python train.py --n_layer=10 --d_model=192 --n_head=4 --n_kv_head=4 --head_dim=96 --d_mlp=640 --vocab_size=8192 --activation="tanh_gelu" --norm="layernorm" --norm_place="pre" --norm_eps=1e-05 --positions="learned" --qk_norm=false --attn_scale=0.102 --bias="all" --tie_embeddings=true --parallel_block=false --init="normal" --init_std_qkv=0.0361 --init_std_o=0.0 --init_std_up=0.0361 --init_std_down=0.0 --optimizer="muon_variant" --lr=0.0017 --lr_mult_o=1.5 --beta1=0.93 --lr_head=0.00836 --warmup_steps=200 --schedule="wsd" --decay_fraction=0.927 --decay_shape="linear" --final_lr_fraction=0.0 --batch_tokens=32768 --seq_len=512 --doc_mask=true --train_tokens=221800000 --steps=6769 --dataset="wikipedia_en"
MLP neurons of a small language model. Each row is named by its layer, matrix (down: output weights) and neuron, and shows model dimensions 48-175. Each number is 500 + 50 x the weight over its row's rms, rounded and kept within 0 to 999. Numbers have three digits each.
A block is one neuron, or neurons of one layer that tend to fire together. Before each block is what it responds to, as a language model described it from the Wikipedia text at the highest values.

Responds to: Plural endings and number units. Word-final plural "s" and unit or counted-noun tokens right after numbers, such as volumes, 1860s, 15 mm, 1,305 people, 808 m (2,651 ft).
L6.down274:535487416487575453563363576533515467508411476550473456482582535513483545520518542471502444522574506589497448584580538533496431504418507568424490465489523439431558506474362630491426522506464519541576454359524515576537598452515510395487469541505518518531499467490533378447450487504533423539463466531543500589535525498485590446511499471580481487504571483494581459528575506577483498423454
L6.down276:491557480572423445570572496454464503578523508355468543485439497600502500449622519447495459461487534434473537477440548488524565523464487428504514577506490461531456501461464546402502575494549472417486542494469566520477525603543506429548454522532552531450474617584495496490504537531530603463524486426510532480444508442494517493503592459530488506493413497507491500556591380589448406490447
L6.down302:463568411555405570481491345495614498546485406552456541542479492587543451444522528464517559544527450485472510485460528491520476503485511531565466500517403516490486491420442559459585539493546537548515441571537455545458563532540512448472406468353511454481553490486512496468554511558562498515492495488562410617456449541507495530503432505555545442474445601451417536442539548526444517526553
L6.down364:459595581499614482488555438577563464437591473448486506511467460517526418433411450506472462536527465495482528633511549463454604472478537460610484497498441489508435563434460527521533504490520492553570441562509428540463446492463481533532469485476586434477455408527481481471504437350442505434484555498566497534465566501490515536552490454527583483500574556620499435471572475425500522548528
L6.down409:536479507470483588549574489608548565461447546502436479479493560543492468534497531454505520515455519499427540390477548561534508504513519433542528548583506456579447508455449550457326500527538556529562535490524491423434467500454478478454467501466560448513604456504517537444489466527523445504467489467501470646448566492504483515492559448492601542545482488462472513415413607549594415412475
L6.down434:464432549481555474524559477527550514513562486544564559502471505517495503488424462388504513520555455377470520504504468576543448566493458538591524446487496508541480510564389556475545492547576480567596452430558469503492505543457495552539460494409572518551614454515519472445470537433533418509491494530507466531549579552435479497560543523531638471463462469494551546488419465532483440481497
L6.down455:475523553552466498527403584466499511441486465475499502464415433470520398573523524462526512458508555521474476566538557525611524594554427516375560453467519493492531476464489389532540506495475520506426433455556501517534509561442510422459495544508410481456520438537457423518475625563552492542479454470527468501517423499545353466458508513565502580500527431470567529532484511550530423447472
L6.down607:462572548500426528500475390490545550491510439507471447468488481539531459581480455568504510529477532506431553508407619512569436434504526441492463506468483407467486581471452526483425483479554587498570450489518456527492491502474464428500454419521535449540549502435505606475402471416545451513473544437497528580521581446426534506430557502572494578556489503464492521515605553463544445449577

Responds to: Word-initial split "s". A lone "s" split off as the first piece of a longer word, as in s|crutiny, s|cary, s|iege; occasionally hyphens or other initial fragments.
L6.down85:478552465493558518503477470518542481463483522482562611539477543466548525593552477477403637553538512548479609524455474568496514558471516403550513501510549596466580582499421460417536494411500512490540433586470442570527558597505490440494589476443530440488498519510501401518527461441557514468418523584491492484510450478451508536560401509419476514566537447441482463483562533487448544550552
L6.down194:396437422569467493568541529502508527577553518557490485489449493473424439421490384496502485603473504508513498518536558562450484446485605446499476564528581582499495462483448533577470494520572573469468414537444508404612488501514528516380541517380601482497519484486461510568521531611437494436531513482407475391608499489454520470503508544420608490510406597509511532491488485489494443465479
L6.down227:527543580545521433530464446520563468524578520553543558531509474500502560431459420475515467388476494577440528464456481486507462536437492541583440484535495438509491474499479558470461422537527540501419522417560551554471442422499522463454563548348490538556551455454530504541541530455514567505563541415627476531546469511576441542475589476563462489573531436466503462478506521443548512414516
L6.down246:494502414409486469515568484514515526594539557422504472548531509552451560599543515562545538542475524566515536435413534534526566490418501525529459488524502502549539484448558591490459534502542399517452425523551510511460499519536525558492447446478514462497529484467543519490571466398540387430468507523500479571518520578546521549486482557482579503476495496518618545371379489479608533441552
L6.down453:533511594492423477489489460535378446514473535611394496386534531471480501482560518511531527483529496536546523506473429423455499363531515525513500520420434524465507592515552438449515572557584435507508445557445516475518538486529525540609566458459426450507514464488466477588564433534536560471437475486460375611464503444516508575456524564550421498430455521481529490511451501545487473514615
L6.down515:531445446501499500495417497582524529472548480539485439599469533548570457542516597464409460563614566568506449566569502434532436532520473438432528490539503539457554568517508496530539482500467508516555446600527470513471386408454512382568509480494496519501509420479567465416574499417399503488452446522440519494529487442467457534545511456479497518508406569606490430435488477456436533530434
L6.down581:434478401546503532469439501542453511502491535410450457498559469560426519560522497443559513453513516460461507410451501580412463457506513495385512456485573593458505467546480503453464459560560387545495432558615503499458559490542548508526514473460452571623569494595478498457462473528572560517550534506516480500491538433452499529512510474489550552471472447473538516469518423504478540700454
L6.down614:468415543470512485557512514534544531489521519460522530472420498498452506430370519381507491486451528483454534505569507387502583527448575507434418507522567501504500549557405487529484515555649542442579431503447480513502501473535415528531498555416591453571536479448470510491526442508483615435461521501498492510510477563513500526410568467518422508443571506499459455576595511500443491458568

Responds to: Compound-word hyphens. Hyphens (sometimes en dashes) joining compound modifiers or names, such as state-maintained, conservative-liberal, second-order, 90th-minute, Duisburg-Essen, plus occasional word-split pieces like un-fa-ir.
L5.down553:479464434500524529495548521422532478518423589594507586430624500475563484555499495520593606492483430560565532524509476514470517459475468543583449478420453565472479619496536522488444548530522473509506546428480475477545499530478496521522421424455559384459465506518456585529491460565585472513467431573602456501555480468535472537493466470536479525482454596531436488488521493640486526528513

Responds to: Split-off letter s. A lone "s" token split from a word's start or middle, as in s|cale, Con|s|ervatory, El|s|ie, Re|s|ponse; occasionally other short fragments.
L5.down467:527443444544460544530502519464485468561451472464504530536565472527470536528488461536506422440444644578510464500529411588569535525553555533429516532486591543502510438484491444465506497503455446539422504547458424564513467548551473476491508505475427520371462467480494533519548550463474509484479470503521465478469545426492466475401619452500471504422510520508512416518641586497523543520453

Responds to: Word-initial "s" fragment. A lone "s" split off as the first piece of a longer word after a space, such as s|urgeonfishes, s|takes, s|calable; occasionally plural -s endings like assist|s, politician|s.
L3.down162:619525510438486566400415493513589560506459508488507463423427475543552462434574493441555566535405450540499463494471562485345497448470485469541521448545470468551519541543521415486499432504566479573525490537523566495504477505546506399531497488456501553495540518512503463506433395487586467495398488437498448492508515435508475503484460445509448592447508500480465544534509539608581589422543
L3.down212:489386525555527477558585586520527429495479479565477434512547395518497481377522445604502427575429489406483550592511518443550463467561502440518501498501480462521525455453529549549564448456514412515552462549527551378480542469521485606475445578481436536535545428486452537521515441500528504562523500535421558496509502474621462478587463466454546449462587496502512443556567547543590526479484
L3.down245:571404466448452472537591459539584505507558506466463547445550526549431486493458529575455485490441500496494554478590526460522467471470497555472453543485525507451521401476548501558489584498484469484416535444559545448533552465436531589533510605454457517392429572541423470476486425515478501384485454569479474484493579562583555555465450601453564473328532527538484493456511490445608480453505
L3.down293:503454448580478509431503459530563480591531511438506500536504516511484593510521503514469502485448508541508479429438432487533473495499585552489426478475461471532590457515449538489413556440440491508555436487492470418456578398596440472565467532542528521578610486427537476469588578526547515485356439426405570513472481507507476510512469549382550382515441501583556517437466596541524448521473
L3.down295:527562522486549409487521478428530429404540467475487520488629515516446455490572457533493564534566542509480413504478456494502552618578492520519433518500453554446497492577513463492507522395503570452556449517505531471441523504468531483526570439429493533464565535584511478559510467428490462478398448496535553490454484488523466534541449461554421477564539539618521562565530534519403502525540
L3.down423:563562480533445427443500459464533469508537476438525504427527492567514396528547448504558513479426571572470464531460559542527500548488477535473477486520555490501508439518487525486518541391433492537502520451457504475448440519556467544595607538454482432486497416470513533518514522474468454416451513553467458514533443435424571607473442514523548481555448472549459569493587413488530526481512
L3.down497:485514534496515511500522509438401526426495482606502551545569476503457496423539487448435502547515466483507491535538497400476519501494536576529438393479526540555535555543543479538461578525520541538586452480439492517454509466447448555551572542428512419507566566441416508437404443485511513525541390530388542501431544486510450457566504536507547520497490585505541549492479559520423491592536
L3.down571:504569521455530499494419436468572573461410523632494479515578441471431461542625535554589504509496524582463464531550469406458468537514426521445471445496509516576501538512536545539582541453519433528471459546386473445493515590475557491454426418614515444511530502515449511507535517526522508510518467544513393547474437555522531438444578492535516494497486445486465554473558527614443478447530

Responds to: Compound-word hyphens. Hyphens joining compound words and modifiers, such as one-year, COVID-19, thirty-minute, and also breaks inside split or compound words.
L3.down53:398418477455569430532562457441477594446491464521464542507504517503463536510418427555477520437497485435418571535546444468486528441585496491455618552578506474429419584485518463534432486558479506495485493426513466491592515436511546563446510403442537545384529534502422416558515456598562488452567450517556476505458473546484586461540510403521493529482478498570556515515446511495599448470509
L3.down82:514417439573489583481539495474508508467494483467497404432516454428514388484503514530502531516456560479424542561618512549608483502483458649519472472529512554575539383449471564484553596547534401414555446576489577591452549409448447500491496390555510530524543456522544469571544502442498494576503511468568471443541522452519443508517595527481460443473444442519384478552518546481502470500562
L3.down169:443467504472522548397528531486556644530502489526485464522470470448508443464493565428479531552502473540483544412501528557369511563470526408530499413476414468562506464509510498510507490525530535467574475484476467478513543520422505583568432488597568552456579540547460517552532420493459550496516491476475521464488546461423562565516505371536485526473546569465517439456506518478467508530472
L3.down326:452532510481382458417541538446516583588497504545567572605576535539514435478550527487486519484480447576458472514458534582360444453563506489547407492527421490474542506520471429470551458410529527476459453340535563406546572570475539507397473530477586393461536521457459480496481544454439547561423463503477438531570496504426524415438471587471500602508504524456525455408495438520477542510520
L3.down413:496528477560533459516492469542559522464504585523538485528504454417534570477480461564476491474486494553547560485476519472477492421461558485537567462318533561494464391407563562416476550487504438527523383473562400502574474521427486539523539499507456510453487493565436542590491549517563535464506472549553467519555472501480381507482453495549476417526480498524582495482531534516524406545527
L3.down440:527458477528494543541411454476510454441493540449511400443619610465517521484502521488497463443489479485559560569535448440579537483457535596452427430450493402499552545567555498486551488553429571489475561480524587490558436417563523457548556463519474556462501557526431563464516421461553497496563490537456531523482482426514416466527497550534485508522485653539467439473589540394508496538503
L3.down597:525547500510444466532485526560588604485505454600456557497568408549475376494424491420524489456421478449521565544430508503490553590557474548534529491480482479474555523461554452405518525521451500556361443448575507498480417577437478523461518484503441556528527431465525454476504546477470505466510434461564595432489392515540570489540533474497467371512543539575403516534533524502450434529477
L3.down622:499568501509400556441425600496468540474473513524576482484568543486396450462450508435580659540526448485413498455615462565463557514432468477519470466532534479492438511420512509490410442459500495513576501445433512456522476483469537490534475535515561542540580506445572524501437416432429454567624490504478451551460411474426597453431467503535481470486489515505518553460528586557565557566481